From a checkpoint of a small transformer trained on Wikipedia.
Training: 432M tokens, 3299 steps.
MLP neurons of a small language model. Each row is named by its layer, matrix (down: output weights) and neuron, and shows model dimensions 128-255. Each number is 128 + 32 x the weight over its row's rms, rounded and kept within 0 to 255. Numbers have three digits each. A neuron's up and down rows have the sign that makes its largest values positive.
A block is one neuron, or neurons of one layer that tend to fire together. After each block is what it responds to, as a language model described it from the Wikipedia text at the highest values.

L6.down178:132085139083179114155134182166111180104169124098129166121168152101127089122114122101109137110102142095149113171114216182170153137095117188088097155133068141135088163093102157121086161134109099167127113147146152144112074104109159166135142125134101134102083118139139115125091135111157055138114189140149127103103114048151072088195158119146082141124188151100140131047123064127117073139163
L6.down358:178112160126120092088172101119110073131079167124122175118088177131148083135143156127141137146108092098131119134143118148138100126098081167147137085098154154117112109143073119125171133189123107124095163134077167118161151143115091107156130156080101134182110149147116107158165065119168145145074076112149122116185116116143068153108177132100108178088081134069145117154151167069087091137164
L6.down401:141132129154123134137177118076081097118097189180124127143111116106066081151196162090129166126112105104126101141075107180156144068139168129179125136177130104096079133132145113142179102159125159164138150165150137065091127111136118123130121129135102066144140122171133128119078116106170141118152103138130177119167055169096178118115152129086143138082114128089127173187109147086147235173153
L6.down594:080192170136110104130171113083143129155145115110129104060144103117133124163165081184158138121122130171109129087121168143177109099086139145115081120086119127142143162139094121113134130139076186176122113114095159093111138131126160089140120130098055096133128137103134084201159116103139106138131137141155129086140123128060150131127201161082165110089138128094146084084163137165082125054111
Main verbs of directives and reports

L4.down44:144136124109143174144094126101018129164147071092138106129119090157088183138147120151162077120109136119123108098221122146160114165086131125145104148063102123185189137135102117127128125134151132106109102144081147127148057174069143141112153144155146115108132102106162142111107052127146037096151187183156157106121167160187079152146195129125155099130188082108106182163130087111123197101122
L4.down909:123085125102167105149129215185153124156158132140109124136174113135098181101084180155160146112146087149104159114070164126102076128147142063130121082093182158146105122141137143136084128173119125144125076074084132085113123107145084046206180146104133181148200159092090168181137168151185113171132106132137118125108121129135146172161115138111090140152109128134108136082081131107074166121133
Symbols after numbers

L5.down54:107165152119150168078117136104137103122120178068140167179114080122118114140162142094115127195100103186057112178046138106091111107133158124119131178113165087114093117126188135115106145159150122136146077198145143103142135094145096111092142113164144135123107128087126106114128105165129092114116118103077113168138061077160141160154137153103080119084206142049140121116159150096097098117089
L5.down173:097162170184116178130203147077188133111128150125138165140109098128112150088118099076123114131139154110105140157145150099130110118078185175156201130147129155105137170121150138166105128142168167182110093137141119123102141189079155094194081128096117097119128127127117142089170147110141120128126118156153123109131149097169173130124128107129167060128136108090137044126156126111096237122149
L5.down186:183154147169113148113100136139123105154067142131068111143204141117138135116147169128099107043130152176092127085182159142114124255121106075134143149159124156127133093162129095142120122092164120159136112157131177132133085136176144086167113118200097111166115131128094126091178119121110096132118116154068113134187122165163133160160100174127098093146183134070081141128128081098082157149156
L5.down287:162144064148116100115070125054070138141130132131131131176151122215137179109097156095127136111129126145125114133135163148158116070124152123168158087095144127157141099178170114109044135130084153120133115126119174139115119156124121095172110113151120107119128149103178147108169159050117141114138157109137109081090071144110098066124107125141149111130185042144153174139097144118114072126101
L5.down559:209136102155174162093163118153105156118100112091108184138108131162146096085150154174143125162110131146151094111147164074107126088146150133144170156140184040146165158135161135138074054092154118149156148127127092133105116102119151132112178097169049138155176111097139107125141155102104171140083099128166126154195110071108070183090144110062148117130143114107104110198138073148117155170101
L5.down817:187139120112108118079092108128118126134096102209145152173134137138085120089080118128070097170072125131134134130122164173132083145133112142123182166106167084135138153128165107110115132059159150095135133070190148108098108129119124101183059173091131136129152099133132255106106120124123125103112153149163159119181094091156083072091161097023141125099113184122171150146111161151112206102152
L5.down923:108133117164143092096144146130083145145078149155182134079080130087135104133126137109072049119083102125102155062138140067093174111117092150163088115136150109058136153182094113179135098135107118083182174126079163151107117135120090144117150222087100122138109117140132199117140151159143172140099177153121087106109094145073143164153160148124143110092110085174145133109095106114157179211112
L5.down930:192145171095110124030172095133114184153160156153103166147161120125170086079133114147113091098116111099125085136150140078127142164129160128129152165112141117110111181155165123126064051134117185148207109169067132159099106171110103112108102116109132067120161105121107130090140147161140102108110100102146124096170138060058097091095138091058138142082167098094111182139137109122090104192141
Subscript underscores and hyphens

L5.down109:144141109120150038136116107109079123104079129160164125177122158167117073139082121102144049057020076165097117198079197077089122154076152170155154157169132117093091128091169140154108076134092135151109114109163088124114112117141056124147135153151094144176156157107134193123149138110121096146139086151161153171128083127163197114171105084132140143085092106097118108163199166113110183149127
L5.down119:123128063129133086132171100196101163151082135094136034107191181123121143117184129116170147132078147114080154094077096140153103100142127120157118097144136075142075110124081149150113121111055116139069142108106114093105146092109157148140128088121061152123137111165158156125155155150143204067085123155124096119106133115083075103119187121164113149097165103139125128092117121097128133149163
L5.down124:202117121116168118158113059154153134149072118131125158160162133142071171095136162109107151130089089129101142190147197129140113176159162155114134172135179105126132098128108125160187145117121122149136075111097112072136133128147095195121142074128107137137095111161134110169140105071134141129099112119156137188148110111142121123133184108163057147113107079124102099082106152090115172130062
L5.down229:177127090107146179111110163111114108158141180120129202119148090069137137105159152171156151134091105151122157123087143135116199107131205145152139120151141121158112144187116113106021139130159121136172104149125125110113116127138131154159156129110117139096051132090183086155146090143092085186123138155149123140117071125136082131179128084094159130086073142103111190181184103142089145160131
L5.down427:199150078159126141115174192102097124175082130126141129121097104096160135156152137110177106171137100098105123152172090101155084137108040113108103145161095086145158127131181107099094140095134115153171115134144127074134123151143095106133089187113057166125094153107198137156139078103128111093089157156151163146117086099080132164130084131084141115084097165133094131144144124105117160082123
L5.down641:169151110111125061093097084154093112121114163143089125159151200092124160106157165115104105132113107161111141114053141099143150094146096127141099169158166136109074153131097193141121153115113105193149131057064070080132128171113104144108116097178112160111150110085107139148074164096125157096118107176132200155132194088126084084136153116140141092065063121115082167125121095175091137099153
L5.down995:119151136120113150082129141118116093156162076138106141139123149157144146134077133054130161086061060131149099163161127160131152120137172108129143136189010143095132104128132156098122120164114144142090126110118135110110120123087160179170098087111128086098100183051166136060099162147134086141099138145099188093094093125170164117105145125101130096163141172118117092124134118097147168110119
L5.down1006:124098125143183140144147113125117089180122122143122142172176168145153101065116159127062117087101104108138126196129159131194123146171162133173156128150099054099057095127114153091131161174101098149141147107109088073069176123110155094141109122072072091161145150075106135139142152192137133114089066103082120078147109144113109102124100127118164122102098186132129124072100134169114162187139
Predicate verb/participle heads

L6.down120:125140100154144099154162140115083142143161163125155123143152069131131120152127131126174130092100076121137123161150134171165086105155131135206160100113130124044090044135144164169132074096132106138136112095065131108175111121183137131145073132093106084147174171164132158170096074189133121094100106166186132150088089127160144151157125108100119123131094107151101175136099164196164161107172
L6.down137:157097136110177133129137132138173151083139111137165101114123149138157191134082087089072189146184148131190109129106098126141120169121103074132133119129150099158087120151093076149112143113209106105120120154139159066076109118073173114075135113136088088127087163173169154145146186106092113120167088132045096103174102130143141162084089149163093137048155156096121140127142156125127181156161
L6.down489:167193159184096086144123072109041127140075138127064170109093094109194058110150124094114089214130150165093106117142118153080068115098131142117172135073139080130092112105175102109135146149153097192141170168122159133125144164169090130152076163065110132139061130096129119124148115107124057116113112102100085093113142131127092162176119236125103150083144133110111160118179132106119088135172
L6.down531:159126155129091085075161139122146150118143191123133134215101107121150075078191150118087136115148147086133097141135084120103094151070132145152161135114077082165129186163143136128108135130167120134158130138172171138106137217129150105083122074121096115144166138156102071086141160100091107121145145110155140134138097100102123124177143135158119165122142108081169172139131124048145215150105
Before quantity values

L4.down255:158136159099189099168159102114180113086146167171142093069149107106127207135137140116098104094135164157154119142080184032159130122124106163147083132128184109148101200088126131102115127120143144164193168104079134112120115127102173136116109111121093154146133149150135157131107120174107117098119127135154107074155165138115140139110145073065186136136147166122180118117123174069096113123141
L4.down306:121121131099149115080114084143148169117183165131091114113120102170083137146159142158184192135123140082134147157176114167140104139098156062166119129070137154133130160140154113093065085084145138136180097140108097106112002178130169132103114138160151130101085119095102125097140171082137092087120190144124167151095129131106072132126179122173130133137132100093102131117137146176141142093085
Verb stems after to/subject